config.yaml
norm_eps: 1e-05
rope_fraction: 1.0
init_std_up: 0.044
MLP neurons of a small language model. Each row is named by its layer, matrix (gate and up: input weights; down: output weights) and neuron, and shows model dimensions 0-127. Each number is 50 + 12 x the weight over its row's rms, rounded and kept within 0 to 99. A neuron's up and down rows have the sign that makes its largest values positive.
A block is one neuron, or neurons of one layer that tend to fire together. After each block is what it responds to, as a language model described it from the Wikipedia text at the highest values.

L3.gate391:34 57 59 42 83 51 49 32 82 79 47 58 80 44 49 39 37 60 42 41 54 40 70 57 48 61 50 27 43 48 73 54 55 56 63 57 36 35 69 40 54 51 42 67 45 40 37 28 60 58 37 53 53 56 34 46 64 39 46 56 38 68 43 52 58 56 47 56 70 38 53 38 42 19 40 62 37 39 44 43 25 47 43 49 38 47 35 65 53 40 26 53 59 68 47 38 39 52 51 55 51 55 39 55 55 44 42 56 48 61 60 63 54 37 59 51 37 52 47 53 69 64 58 64 52 65 51 27
L3.up391:44 51 22 53 41 56 62 62 40 66 47 50 27 63 40 49 68 43 14 50 55 55 42 47 50 54 74 47 49 55 61 66 64 38 56 75 48 80 41 58 30 39 61 49 40 45 47 60 41 27 81 32 50 45 61 53 42 54 38 52 37 44 38 45 55 31 53 54 49 34 34 59 32 66 39 48 69 31 56 29 56 52 53 26 56 50 57 27 53 56 27 52 65 59 68 37 52 35 48 38 41 45 66 53 29 38 46 39 53 46 46 44 30 28 48 49 69 41 60 33 51 47 45 32 58 65 50 57
L3.down391:44 73 58 53 52 55 59 41 37 47 64 57 68 55 45 48 25 31 49 61 46 32 52 67 43 58 61 38 37 48 53 43 55 52 44 45 26 53 61 31 68 53 24 59 40 71 64 37 52 67 60 56 47 38 52 38 58 57 62 58 38 41 63 33 36 45 66 48 31 48 51 60 48 41 70 55 42 51 56 48 27 45 80 59 51 40 55 42 51 57 37 40 61 55 29 50 54 42 49 40 59 57 63 41 61 47 59 42 23 42 50 45 42 45 50 39 48 94 43 60 44 65 48 53 68 44 49 51
Description: Two-digit pieces closing a number in infobox and list data (ISBNs, dates, reference numbers, coordinates, scores, goal minutes), plus weaker hits on that/which after a noun.

L7.gate151:44 53 48 67 37 40 33 42 56 51 57 43 56 44 88 66 56 26 36 43 29 51 61 49 57 45 43 45 52 39 46 56 57 47 42 60 44 47 45 51 41 38 36 31 42 32 64 56 38 27 46 41 43 44 34 46 45 67 56 48 63 37 38 33 46 39 66 44 72 64 40 53 52 54 68 47 73 47 40 70 43 78 65 33 49 60 24 51 20 38 39 44 36 56 29 41 38 63 57 56 45 25 56 32 59 40 64 51 45 53 50 35 52 44 79 45 28 46 39 51 59 64 64 36 60 38 57 52
L7.up151:49 59 68 51 57 21 63 47 67 30 29 37 52 73 52 68 43 53 41 59 56 31 47 52 50 70 50 33 46 51 69 49 70 50 66 52 63 44 57 37 35 51 69 37 52 71 50 42 53 44 47 22 51 48 57 54 39 60 52 37 46 45 44 80 35 48 35 57 74 48 33 43 31 72 25 54 52 27 36 52 47 50 58 50 52 42 60 52 54 50 52 56 54 63 55 33 46 31 37 46 60 48 49 73 43 37 56 50 48 34 27 46 58 71 60 45 63 10 59 40 47 35 56 55 52 42 54 46
L7.down151:41 59 39 55 47 46 44 60 62 56 42 31 49 42 53 39 80 36 61 48 28 69 41 47 49 48 83 67 48 56 41 30 52 40 50 71 23 35 63 50 51 40 51 60 42 41 37 52 31 72 65 42 46 57 42 49 61 48 35 70 43 64 71 43 47 64 80 29 56 55 45 44 57 43 57 44 28 66 65 28 62 43 57 41 53 53 38 26 51 49 46 22 54 36 54 48 49 51 51 18 53 45 61 44 31 53 67 39 58 68 50 58 61 27 65 35 39 55 29 37 31 51 40 48 44 37 30 41
L7.gate425:78 36 21 51 28 37 53 45 33 61 53 73 43 46 48 55 58 21 63 52 57 29 65 58 62 38 57 46 54 67 52 55 57 62 43 56 57 57 37 27 60 49 56 45 58 57 63 35 56 47 60 45 41 60 64 48 52 51 44 49 56 54 47 73 36 46 44 49 63 43 40 18 33 54 39 43 71 55 41 49 55 52 32 46 46 38 51 36 48 50 65 53 48 48 46 70 30 55 26 42 51 59 67 47 48 40 52 52 56 63 53 48 54 53 56 56 60 43 51 57 45 35 40 50 40 47 52 39
L7.up425:69 63 40 35 46 27 66 57 52 51 41 68 46 68 53 56 61 46 59 57 42 51 46 48 58 34 37 50 43 83 64 56 53 41 65 61 64 44 60 53 56 36 50 44 61 53 48 56 26 38 47 61 55 41 50 66 50 61 77 55 60 41 43 43 63 53 84 56 45 38 61 33 30 57 29 49 46 42 49 44 67 45 62 45 57 50 45 43 29 52 61 52 59 53 74 47 30 49 65 38 77 56 34 70 62 56 63 41 64 93 72 48 67 49 47 44 44 46 49 63 68 44 55 55 70 53 37 61
L7.down425:57 35 82 49 65 50 61 35 45 44 45 50 45 57 62 53 64 53 59 55 55 54 63 62 43 57 63 50 27 24 46 43 36 25 45 48 72 31 53 49 53 43 26 47 44 45 40 52 51 71 51 41 62 73 75 34 78 67 38 38 40 78 54 45 16 24 34 61 56 60 63 55 58 26 54 46 84 60 34 58 35 36 72 45 49 57 40 34 55 53 50 50 53 63 61 79 52 73 51 54 26 34 60 23 48 59 41 60 58 46 44 65 48 47 55 68 50 53 52 47 61 51 44 36 68 45 46 39
L7.gate485:71 54 61 60 46 25 58 49 75 45 52 69 47 66 65 63 46 40 32 28 46 46 62 52 66 47 46 31 86 48 34 63 86 61 65 44 55 59 46 56 39 42 54 50 46 36 64 60 40 46 59 58 51 41 63 37 58 46 43 37 61 42 25 51 33 44 48 60 67 37 56 48 31 68 45 49 56 45 31 54 29 44 30 62 49 29 57 42 49 31 41 49 41 37 39 42 55 42 45 61 48 52 72 59 46 47 39 44 49 20 65 50 55 45 58 43 54 22 39 63 28 55 46 33 35 40 50 75
L7.up485:44 45 40 50 50 49 58 60 48 58 69 69 42 56 66 48 53 27 65 40 85 68 55 36 63 52 62 31 53 46 31 28 56 53 52 57 59 57 67 37 82 65 56 26 42 37 37 55 42 32 55 66 55 56 55 65 64 70 80 38 47 48 51 55 54 49 44 46 71 39 41 39 35 56 56 65 55 60 33 37 32 41 45 30 47 51 51 54 64 55 64 50 48 33 43 44 61 39 48 40 51 35 48 44 58 38 40 59 63 52 57 41 51 53 73 44 21 57 58 58 64 61 70 41 48 49 29 49
L7.down485:64 52 45 47 59 66 64 67 49 56 50 64 44 56 44 67 65 53 52 54 53 50 40 33 50 61 48 69 73 49 59 36 38 41 54 42 36 35 66 56 53 62 38 36 35 39 30 33 41 67 69 55 24 48 87 34 67 61 29 43 50 46 58 56 46 27 41 34 41 43 55 59 56 42 59 56 52 69 46 45 68 34 51 62 52 51 45 39 42 32 64 62 66 59 60 44 44 57 45 61 29 54 40 15 54 53 49 51 51 59 46 50 59 40 34 34 69 50 37 60 47 73 67 43 52 57 45 60
L7.gate1314:44 58 40 41 60 30 53 41 41 23 41 57 53 48 54 73 45 49 45 38 50 49 70 56 38 57 43 47 35 66 56 63 68 30 83 37 69 62 57 75 56 55 41 68 62 52 63 46 47 65 61 47 70 44 46 62 42 39 63 54 50 50 33 60 61 43 74 25 46 63 49 67 59 65 30 49 56 57 43 52 57 39 57 53 52 42 53 58 41 50 50 36 53 22 75 25 33 35 55 64 59 70 84 42 61 36 41 39 56 68 55 61 26 63 41 39 50 35 45 54 62 39 63 63 50 51 51 32
L7.up1314:53 36 59 57 42 46 72 64 70 37 54 58 56 58 59 35 62 59 46 61 53 56 54 36 38 41 45 52 60 56 73 43 51 80 45 48 68 64 35 45 43 37 40 52 53 58 58 13 54 39 50 47 45 53 40 40 55 65 61 46 37 57 47 41 29 48 44 31 47 72 37 41 59 53 39 78 52 50 49 52 50 55 40 58 50 34 48 44 57 48 45 50 51 63 53 29 40 62 36 41 71 60 60 68 65 57 48 42 44 38 42 47 42 49 62 55 49 55 65 56 59 25 68 62 74 43 58 64
L7.down1314:49 38 68 44 59 44 64 36 56 64 64 36 30 49 30 39 63 40 58 63 55 35 64 39 76 50 65 78 39 61 56 50 31 64 32 57 29 23 64 65 44 54 51 50 50 35 38 64 39 49 41 62 20 51 54 63 73 46 36 44 45 60 44 52 37 50 40 76 61 44 54 41 49 37 47 43 56 41 56 50 52 60 61 49 44 49 34 45 55 51 40 37 39 60 49 48 30 44 51 39 48 48 48 88 33 75 65 61 36 38 48 58 50 51 49 59 61 68 43 42 37 67 43 40 34 68 33 44
Description: Digit chunks and separators (pipes, hyphens, °N) right after long numbers in IDs, ISBNs, coordinates and table cells, e.g. PubChem CID, NRHP numbers, vote totals.

L2.gate720:43 38 50 28 56 56 51 56 62 55 45 83 28 73 51 49 58 47 58 46 63 49 50 35 41 61 57 32 60 44 65 35 33 70 54 35 49 60 37 27 57 42 55 45 24 56 58 53 23 52 61 55 53 36 54 48 55 36 70 33 68 20 30 60 51 48 44 59 65 35 55 30 27 56 64 48 36 67 75 65 68 49 38 52 49 56 39 66 49 47 49 29 63 38 48 50 46 48 56 49 39 55 43 51 42 64 71 45 65 40 59 74 42 57 31 50 56 54 58 28 33 45 47 41 63 46 52 40
L2.up720:56 60 28 68 48 44 49 49 66 32 42 53 58 39 57 63 27 63 45 38 33 78 43 60 40 57 67 58 47 28 40 68 68 63 57 63 43 39 66 61 37 63 50 43 36 46 53 62 51 52 45 60 42 54 44 40 61 39 42 68 66 48 38 58 42 55 49 43 61 48 48 54 52 78 56 44 67 57 61 43 58 29 59 51 68 44 50 68 63 65 50 43 55 55 65 65 48 57 27 50 59 26 55 61 56 41 73 50 39 58 53 58 68 51 56 35 56 37 53 66 50 68 41 56 40 57 43 41
L2.down720:55 71 36 52 47 68 62 44 57 45 32 55 80 49 78 45 38 46 71 47 80 69 52 59 45 56 78 55 33 44 48 59 71 60 57 61 45 19 48 48 65 51 48 26 36 44 51 57 66 45 50 80 44 63 61 42 56 48 41 53 44 48 46 49 57 69 65 69 55 62 55 49 59 66 66 55 55 48 67 48 71 32 55 34 45 48 55 66 69 65 50 29 44 35 40 76 48 39 55 50 54 51 52 50 71 53 51 43 38 52 32 49 64 62 42 46 54 27 40 57 29 34 34 52 33 38 49 33
L2.gate1268:45 87 58 59 34 39 39 49 60 61 53 20 45 46 42 35 38 53 24 40 40 44 63 36 52 69 59 70 72 64 49 54 76 51 49 16 55 65 42 45 45 38 42 38 41 62 62 55 40 64 36 56 36 36 45 46 30 32 67 46 65 38 34 39 45 34 66 61 58 54 52 60 48 49 50 56 74 35 51 44 29 40 55 48 57 53 51 53 44 55 38 51 43 29 76 43 64 60 33 53 55 42 56 65 54 49 38 39 57 62 56 61 59 65 72 54 41 46 50 46 28 48 27 44 64 50 47 59
L2.up1268:51 62 56 56 65 47 64 60 49 57 46 58 38 54 46 71 53 57 68 43 59 29 51 51 63 59 73 43 58 48 52 60 60 28 49 47 49 60 74 45 56 56 69 65 52 48 61 18 54 66 49 50 42 46 60 45 52 48 53 37 59 76 38 49 43 48 46 36 47 40 67 48 40 59 59 30 53 46 40 62 64 70 67 37 26 35 44 36 45 47 38 60 50 23 45 64 54 51 61 67 46 53 31 61 50 67 32 28 47 62 49 41 51 50 39 34 63 45 38 55 38 52 58 37 38 48 45 28
L2.down1268:44 35 36 49 57 44 41 45 33 63 21 42 42 75 53 67 60 59 47 59 46 48 54 60 55 38 52 51 48 49 45 68 65 60 52 41 45 52 62 55 50 51 64 52 56 40 67 28 58 68 37 75 36 55 76 46 82 42 24 34 47 60 53 53 44 62 41 23 61 51 70 53 54 35 51 43 70 62 39 57 58 29 56 39 40 20 25 53 35 39 60 47 33 41 34 69 24 48 53 56 43 63 53 42 47 49 60 51 67 47 52 50 68 45 37 59 62 46 48 71 34 40 53 48 22 33 44 56
L2.gate1409:52 56 64 56 39 51 46 58 45 47 47 63 54 55 59 45 56 53 43 37 32 73 42 61 37 46 53 46 37 50 52 37 45 47 54 60 67 53 72 33 41 54 43 54 48 57 48 47 42 46 47 64 43 46 64 49 41 49 35 68 54 43 66 51 44 39 62 62 58 58 46 39 55 39 44 58 61 69 66 58 62 45 43 74 69 37 62 33 81 63 63 54 52 50 48 39 29 52 49 27 44 64 47 27 68 63 58 33 32 63 54 31 71 34 70 54 46 68 58 49 48 68 57 69 58 76 56 47
L2.up1409:52 68 45 58 41 52 43 37 52 62 62 37 66 40 42 58 43 59 34 28 57 65 41 53 54 52 51 61 73 53 54 43 46 51 41 59 51 40 50 50 52 81 60 67 43 57 62 37 42 55 29 66 66 28 46 66 58 67 43 66 55 49 44 28 59 54 42 60 47 47 45 63 54 38 66 66 28 51 42 70 42 36 39 69 53 51 33 50 48 43 65 54 53 41 60 47 49 37 27 39 45 46 61 28 50 42 75 26 61 53 56 31 29 58 53 45 50 42 53 58 40 48 47 63 50 42 57 46
L2.down1409:52 74 62 66 21 63 45 55 53 54 51 52 44 40 57 63 75 51 41 38 63 81 40 55 50 48 49 63 40 51 46 40 43 57 39 65 51 55 44 49 53 69 60 62 42 56 48 26 36 77 30 54 51 43 63 61 57 69 50 61 60 33 66 50 55 41 56 49 57 54 41 39 40 43 40 69 42 41 69 60 53 30 36 53 63 45 46 35 59 48 82 59 49 50 48 38 46 53 59 24 50 52 29 26 57 63 47 50 48 54 39 32 45 55 65 58 41 47 58 50 27 48 58 60 49 46 54 34
L2.gate1953:39 42 64 61 48 53 54 47 55 57 42 46 71 50 39 43 41 61 48 50 61 60 47 58 71 55 53 41 53 53 49 57 62 66 52 49 57 45 49 49 53 55 35 53 16 49 68 45 29 62 66 45 19 47 35 53 35 55 48 69 52 37 41 50 63 69 39 35 66 50 39 56 29 50 50 48 61 31 52 58 61 47 31 69 52 46 43 62 39 33 65 39 57 35 81 35 57 47 48 65 39 49 54 52 34 32 66 51 41 47 58 60 44 50 65 53 56 40 76 49 30 24 52 50 66 76 54 50
L2.up1953:58 57 53 35 45 62 70 52 28 51 59 62 43 34 40 28 45 61 26 38 38 45 56 59 21 75 66 71 51 50 48 52 51 66 47 40 53 45 50 29 41 56 37 41 62 85 34 36 72 28 39 43 54 55 31 60 28 75 38 65 55 50 29 59 47 55 36 44 48 38 38 24 65 56 54 44 30 57 35 53 37 54 47 44 47 62 45 63 59 25 33 35 51 39 67 65 53 48 50 41 58 56 63 64 41 37 46 45 39 45 38 37 38 47 35 40 56 75 42 55 50 62 48 43 68 67 55 47
L2.down1953:48 42 46 45 44 47 47 44 47 63 71 55 31 54 66 58 62 45 33 64 38 59 40 31 50 61 47 45 44 46 39 55 41 46 37 50 31 71 65 55 31 29 60 51 51 33 43 52 36 56 47 53 57 50 68 42 47 53 55 48 50 55 47 68 57 58 41 64 56 40 53 58 55 68 65 60 53 44 40 50 34 56 65 27 33 45 36 52 61 37 36 46 35 31 28 63 42 56 50 48 38 61 50 43 56 43 38 51 51 64 45 50 51 51 53 59 73 67 27 59 46 41 69 54 47 58 48 52
Description: Auxiliary or main verbs such as have, has, had, be directly after a subject noun phrase or modal, e.g., boxcars have become, may be, had healed.

L3.gate1330:33 67 57 54 60 74 55 62 59 94 46 56 51 63 64 57 33 30 44 28 59 35 43 54 52 51 52 54 43 34 23 44 41 72 39 42 72 45 59 25 50 70 37 32 34 58 53 62 26 62 40 63 55 33 36 59 54 59 55 54 38 54 37 60 52 52 42 48 63 64 47 52 35 39 38 50 50 29 34 52 56 63 59 34 44 28 45 57 47 21 65 59 52 51 54 63 56 46 41 52 58 48 42 66 41 49 58 45 51 69 62 58 56 40 66 56 60 48 60 79 68 44 42 31 41 72 53 55
L3.up1330:38 57 64 61 51 52 62 59 25 54 46 22 54 61 55 36 47 32 39 48 59 53 72 46 41 31 69 55 44 48 37 36 57 57 37 41 64 49 51 56 34 65 31 33 51 41 33 47 50 54 56 57 81 37 33 62 46 28 42 52 34 63 67 21 46 38 40 42 38 53 60 62 50 52 52 48 54 32 48 34 43 61 52 35 59 60 61 38 52 42 53 40 49 43 63 45 33 65 41 51 66 34 67 57 37 49 45 28 59 53 49 58 50 31 61 65 42 41 37 54 79 42 43 37 45 62 43 51
L3.down1330:42 58 50 44 65 50 58 45 23 48 41 48 63 50 51 40 58 52 37 56 62 61 69 74 50 35 53 59 53 36 49 65 81 34 50 57 44 42 53 62 32 45 32 53 53 35 45 61 69 54 52 29 47 42 35 41 56 57 61 52 37 56 56 47 73 40 37 62 48 55 62 51 72 44 61 41 66 41 64 31 46 25 68 47 57 52 67 56 40 55 35 37 40 68 60 45 42 21 39 58 60 54 64 27 32 50 47 64 29 58 68 45 55 45 64 35 46 85 38 20 52 68 67 45 59 53 25 54
Description: Commas, semicolons and closing-parenthesis commas that end a long clause or list item before more follows, e.g. ; however / ), awarded / , while.

L7.gate312:62 60 55 48 33 54 40 45 58 61 56 51 45 45 55 47 42 52 40 56 51 68 52 34 57 43 55 54 32 51 36 44 65 33 45 59 72 49 70 37 37 61 65 26 51 44 30 61 48 69 47 62 56 67 36 40 62 46 43 47 43 74 38 33 49 12 64 25 41 50 53 55 59 62 46 37 54 50 46 65 35 56 73 41 40 29 43 44 51 53 61 56 27 37 68 46 23 51 49 50 31 53 64 45 31 35 37 42 48 54 62 46 34 42 46 56 54 48 58 48 78 48 44 69 47 33 43 43
L7.up312:52 33 58 62 82 59 59 38 65 70 60 62 44 64 41 51 50 66 53 46 65 61 57 41 60 38 17 41 39 51 31 53 58 50 55 47 36 46 60 56 51 49 60 54 34 50 43 25 76 48 54 58 26 61 43 52 45 41 30 53 43 43 42 66 67 61 45 40 39 73 40 69 44 56 43 33 50 51 42 53 53 49 42 40 45 42 49 35 43 56 51 30 37 40 67 42 74 40 43 35 68 68 46 49 43 66 77 53 26 44 63 47 56 67 72 74 73 65 36 54 54 55 42 50 56 63 49 56
L7.down312:45 64 37 63 41 43 35 32 69 37 24 61 63 56 50 52 45 54 40 42 48 57 51 61 57 44 49 77 30 51 42 40 63 41 63 54 46 34 53 49 65 59 38 66 79 44 39 63 36 61 41 46 33 29 34 55 57 73 72 47 42 45 53 73 41 31 60 49 22 51 51 56 55 46 58 51 42 44 60 49 40 61 59 20 54 40 54 40 54 45 50 64 52 42 54 70 43 46 61 68 65 46 59 53 72 44 41 42 60 44 65 60 50 48 61 38 34 43 25 42 51 50 60 38 68 32 46 57
L7.gate633:59 55 38 51 44 70 49 43 49 57 44 48 24 58 44 43 61 48 58 47 43 61 34 39 52 58 61 47 33 44 56 69 39 53 66 53 60 46 33 55 70 62 45 50 47 50 53 74 51 31 57 54 67 59 37 55 50 46 64 54 46 58 48 46 36 25 46 41 82 56 40 53 66 57 64 41 31 40 53 60 44 35 58 48 43 40 38 37 26 39 49 52 57 59 43 61 52 51 22 74 60 67 59 56 42 36 41 57 55 34 64 42 64 39 27 41 47 31 53 51 50 29 66 52 54 50 36 45
L7.up633:54 69 36 42 40 45 62 43 56 44 63 41 51 50 58 22 79 71 61 58 56 37 59 43 54 44 41 29 56 20 43 55 49 53 38 41 29 47 50 55 43 45 59 55 43 33 31 67 60 31 58 58 38 52 56 24 47 39 32 52 37 39 55 53 68 49 58 43 49 54 56 54 45 76 55 37 41 47 38 56 57 64 37 46 61 49 46 58 55 41 71 47 58 57 64 48 43 48 47 39 42 41 49 46 39 24 48 58 58 35 58 61 58 47 28 41 66 81 39 49 59 26 53 33 30 55 41 36
L7.down633:52 51 41 37 49 47 38 38 40 60 58 53 37 32 61 38 45 57 49 45 57 36 74 56 44 44 55 33 57 12 76 42 44 34 30 50 54 36 47 45 48 49 56 58 48 27 73 70 55 46 56 52 58 46 29 45 62 61 40 49 36 41 60 45 33 39 40 42 47 55 64 61 36 61 26 59 49 53 62 61 46 41 43 45 21 53 56 56 52 43 61 60 56 52 64 43 67 41 47 50 61 56 52 57 63 28 61 40 40 33 41 69 62 46 28 45 63 50 10 56 53 44 50 35 52 69 64 51
L7.gate1011:51 47 55 59 22 56 41 51 61 45 45 25 52 60 57 46 51 53 54 36 28 62 48 42 30 43 42 57 41 52 49 46 40 41 38 54 53 57 69 42 41 45 47 32 53 46 35 49 41 48 41 45 64 51 37 31 57 37 43 56 52 73 43 26 72 43 46 27 41 51 54 52 40 56 21 43 44 17 41 66 60 54 61 39 27 63 44 43 58 62 35 66 38 38 59 49 47 48 39 50 34 57 37 40 32 34 32 54 49 46 52 72 46 62 49 29 72 68 46 46 54 61 54 65 60 32 45 56
L7.up1011:58 93 41 53 66 46 59 53 59 52 55 44 45 34 46 65 42 48 39 51 28 64 54 52 65 56 52 45 51 53 35 40 54 52 21 65 59 39 56 41 33 43 62 54 21 43 25 51 59 52 54 52 41 33 54 50 45 64 54 48 53 49 47 61 65 48 62 37 55 51 37 55 41 39 33 52 57 59 47 34 73 49 51 50 43 56 39 57 51 52 54 36 46 31 58 39 55 50 52 59 59 65 48 34 34 43 27 44 58 35 72 33 46 41 48 70 56 70 42 39 29 44 55 61 43 45 61 76
L7.down1011:38 59 50 82 70 34 48 35 56 44 48 48 50 39 63 60 49 47 37 41 59 40 67 60 57 48 41 59 68 47 51 77 64 54 55 46 33 29 55 52 64 37 35 63 59 67 50 43 46 60 43 88 41 64 53 64 43 52 59 49 43 54 22 45 48 41 61 66 46 57 53 52 41 47 42 49 60 46 53 57 32 47 48 28 40 42 50 38 54 70 62 59 64 46 51 70 49 29 22 56 62 42 65 48 67 29 16 45 50 63 54 44 40 41 57 43 38 26 52 52 38 37 54 26 54 48 34 44
L7.gate1964:44 51 78 33 21 59 61 37 54 53 45 35 59 43 58 49 70 39 43 43 58 68 38 53 62 42 59 40 57 28 56 52 38 49 48 50 48 41 44 46 54 48 52 46 51 58 40 56 26 48 36 51 71 62 41 49 61 58 59 52 46 60 36 40 61 33 68 63 33 32 61 52 55 51 30 32 87 42 63 50 48 52 50 40 25 49 48 45 59 32 35 38 42 57 36 50 43 48 63 42 49 48 72 37 36 36 34 42 57 35 63 27 36 49 70 56 58 35 62 59 59 51 67 58 54 48 57 57
L7.up1964:59 69 47 53 52 36 57 50 60 61 56 46 59 54 54 61 59 59 34 29 50 50 67 57 45 42 39 56 43 47 47 32 60 63 42 58 65 47 52 57 50 42 46 32 73 33 54 52 68 42 52 53 60 56 49 53 53 24 64 52 56 31 30 51 61 61 47 45 49 65 44 55 30 57 66 27 55 47 65 64 49 72 40 57 42 38 48 52 54 24 34 31 59 68 53 50 49 37 53 54 23 47 28 57 36 64 72 66 46 54 74 45 57 40 53 65 69 80 52 66 47 59 43 48 55 35 39 67
L7.down1964:58 43 54 47 16 71 54 39 63 67 52 32 35 42 56 48 43 43 51 58 42 48 38 50 52 49 53 72 47 41 53 44 41 60 49 47 48 59 45 49 65 53 67 42 57 49 49 48 29 47 41 55 44 45 31 43 52 55 38 63 39 66 55 61 42 45 54 46 59 48 48 40 52 68 58 46 63 64 26 39 60 49 54 40 70 38 46 41 45 45 54 43 48 50 42 44 54 26 65 62 34 44 61 36 56 70 34 69 32 56 65 57 45 61 56 53 60 52 31 67 59 50 71 40 41 39 63 48
Description: Commas after a noun phrase in a running list, usually just before the final item, as in "mine fires, and", "evidentiary rulings, or".

L2.gate611:49 41 49 40 58 36 45 38 81 52 34 42 56 21 48 48 57 51 64 49 66 66 52 67 45 41 38 51 51 72 58 48 63 42 58 50 74 44 45 39 45 36 37 37 47 46 38 44 51 31 63 45 59 59 60 52 34 36 59 51 40 60 32 42 34 51 27 50 40 46 45 62 49 73 41 55 40 32 44 50 34 55 56 24 53 53 54 50 59 57 37 51 65 33 41 63 40 44 49 58 57 23 49 58 52 46 28 57 60 70 46 50 53 71 63 37 67 69 41 17 80 57 54 46 40 57 35 47
L2.up611:74 59 53 57 53 52 47 56 46 48 16 46 60 43 46 51 58 60 52 59 60 53 57 59 60 56 43 51 80 35 55 44 59 48 40 58 66 53 35 55 72 42 44 61 45 14 49 31 39 51 36 56 52 62 44 75 62 61 36 27 36 47 44 72 33 57 43 55 40 55 55 44 55 38 42 48 33 54 40 58 46 66 63 52 33 38 81 55 72 29 61 62 46 22 47 43 76 23 64 45 20 48 67 51 33 40 50 37 54 66 65 40 35 52 56 52 68 51 49 76 65 37 34 43 47 35 36 62
L2.down611:56 40 46 51 63 29 63 45 42 55 29 45 64 39 62 52 57 36 33 49 41 60 61 61 53 62 33 54 62 47 44 45 67 71 44 48 34 33 72 40 71 51 38 62 62 48 44 33 52 42 54 19 59 45 62 44 48 45 48 31 51 37 55 53 52 31 56 56 36 46 53 69 69 50 67 45 52 50 44 51 51 53 37 64 44 19 54 48 46 31 39 47 55 38 53 42 59 58 47 80 13 43 47 62 65 43 67 49 62 41 46 50 56 41 76 27 43 71 46 57 62 42 30 45 39 47 35 54
L2.gate1233:53 47 48 30 53 41 62 43 61 28 63 51 24 40 36 31 63 43 50 35 70 64 37 59 24 63 45 66 33 44 59 57 43 61 56 41 62 48 51 24 23 53 66 40 73 54 40 67 44 49 58 52 44 52 58 54 51 43 63 43 50 49 52 53 45 47 39 49 57 65 65 53 40 59 48 26 63 34 44 27 64 34 55 62 50 54 60 43 42 34 37 36 27 48 55 56 45 53 35 38 53 66 54 67 54 38 59 56 43 75 53 56 58 60 42 68 45 55 44 31 93 58 46 58 47 45 47 55
L2.up1233:48 49 48 50 40 34 48 36 47 45 39 55 41 60 56 53 40 46 74 23 66 51 73 64 43 65 62 47 39 64 37 43 58 47 58 57 53 57 49 42 46 41 40 57 62 54 45 61 36 60 38 64 42 44 42 75 56 39 54 29 42 45 46 38 46 60 58 58 33 45 66 49 61 42 60 66 52 39 55 59 36 51 44 67 30 42 69 35 42 41 46 33 47 37 55 60 48 51 35 50 22 60 61 43 37 59 69 40 53 60 30 51 62 80 63 61 66 69 58 69 65 34 34 30 44 41 24 57
L2.down1233:61 35 58 61 45 38 42 56 55 32 37 48 26 60 43 49 43 50 64 30 73 61 52 61 29 42 36 60 57 67 28 42 45 59 64 48 50 73 52 34 34 30 46 58 52 63 42 52 49 47 33 55 47 38 36 46 56 66 37 38 37 53 38 65 70 59 57 51 49 53 70 67 66 49 46 58 51 29 63 56 28 39 52 45 32 52 56 45 27 45 29 46 39 41 77 58 70 46 38 71 49 54 70 67 56 40 55 52 40 54 29 47 51 61 46 58 49 76 41 57 54 58 62 42 40 55 53 55
L2.gate1709:66 69 48 48 47 44 50 64 60 45 52 52 33 60 68 52 33 33 54 17 54 54 48 60 49 32 56 65 34 52 62 30 41 41 60 61 50 56 43 33 45 46 45 44 65 50 53 73 17 46 58 52 52 42 56 41 53 41 39 24 29 52 67 51 45 46 46 56 53 34 41 46 32 64 35 49 44 50 40 51 55 37 53 33 53 51 55 17 23 58 41 53 63 64 61 58 37 54 43 36 37 45 65 76 43 40 62 49 60 35 60 50 40 54 49 38 49 49 41 59 52 21 46 31 44 42 27 54
L2.up1709:44 38 39 67 62 54 68 52 60 49 32 60 36 57 64 61 56 52 46 36 43 55 37 62 53 48 56 67 44 43 40 51 36 67 48 42 53 62 58 43 52 41 62 51 38 37 67 48 47 52 40 54 30 39 61 68 57 41 66 36 44 53 59 56 61 61 30 46 53 67 30 66 47 65 66 46 48 56 42 43 55 64 32 69 60 40 56 37 42 32 62 55 55 44 42 37 72 34 45 47 25 62 76 36 25 52 56 57 34 43 50 31 42 70 58 30 48 56 59 49 62 64 63 52 46 38 20 53
L2.down1709:65 41 45 73 72 58 57 79 65 51 44 47 35 78 67 49 32 35 32 29 54 58 56 54 46 53 59 70 40 47 57 44 38 47 51 46 37 72 40 43 53 38 51 42 64 53 40 66 36 51 59 50 53 49 52 37 65 54 47 23 26 58 71 59 60 58 56 62 68 60 36 68 48 69 37 41 61 57 47 49 39 41 55 45 39 58 56 14 39 44 57 45 51 75 56 50 44 51 39 46 30 54 84 61 47 51 62 32 68 41 64 65 29 49 48 47 54 75 44 65 61 33 41 44 40 40 37 48
L2.gate2044:33 60 46 56 59 47 35 46 59 34 45 51 36 58 50 52 57 59 55 52 53 43 58 54 33 49 46 57 43 62 43 50 59 52 59 58 66 27 44 67 65 41 42 32 61 45 32 64 66 59 68 42 60 54 40 35 70 34 44 19 45 74 43 54 51 60 50 41 39 50 48 35 39 63 31 39 64 53 40 49 51 40 55 46 51 52 42 46 42 47 53 41 56 61 82 47 69 42 60 61 55 59 58 68 55 49 49 60 55 41 42 52 63 62 72 61 45 54 31 57 69 51 35 61 51 59 45 49
L2.up2044:54 60 46 35 36 51 35 59 66 30 29 57 34 50 48 54 56 45 50 31 69 57 45 65 50 39 57 55 49 50 61 53 56 42 53 56 65 36 66 59 66 46 42 39 65 32 57 65 63 17 61 37 61 36 46 62 57 43 51 35 61 47 55 49 55 69 51 54 61 60 35 56 39 39 22 41 77 43 43 62 57 46 41 33 58 49 51 40 36 57 32 19 71 47 55 47 50 34 52 59 57 46 45 51 35 52 53 70 35 52 52 30 44 54 67 41 60 64 44 40 63 63 36 59 34 49 47 52
L2.down2044:42 29 49 71 38 56 51 57 52 46 38 55 35 41 53 51 48 47 57 41 55 41 51 54 44 39 55 59 52 34 48 65 56 53 58 63 56 32 42 55 64 52 57 64 45 38 69 54 45 52 53 30 55 49 47 50 59 48 39 47 59 50 59 37 35 46 63 56 62 49 37 44 47 62 32 46 73 59 42 57 36 65 53 42 43 53 52 40 35 40 57 46 36 53 69 56 51 18 35 48 59 49 49 51 49 47 40 72 61 61 50 54 62 69 70 53 40 66 44 55 48 35 36 40 34 73 67 46
Description: The word that after reporting or realizing verbs (explains that, wrote that, stated that), plus commas and closing-quote punctuation ending phrases.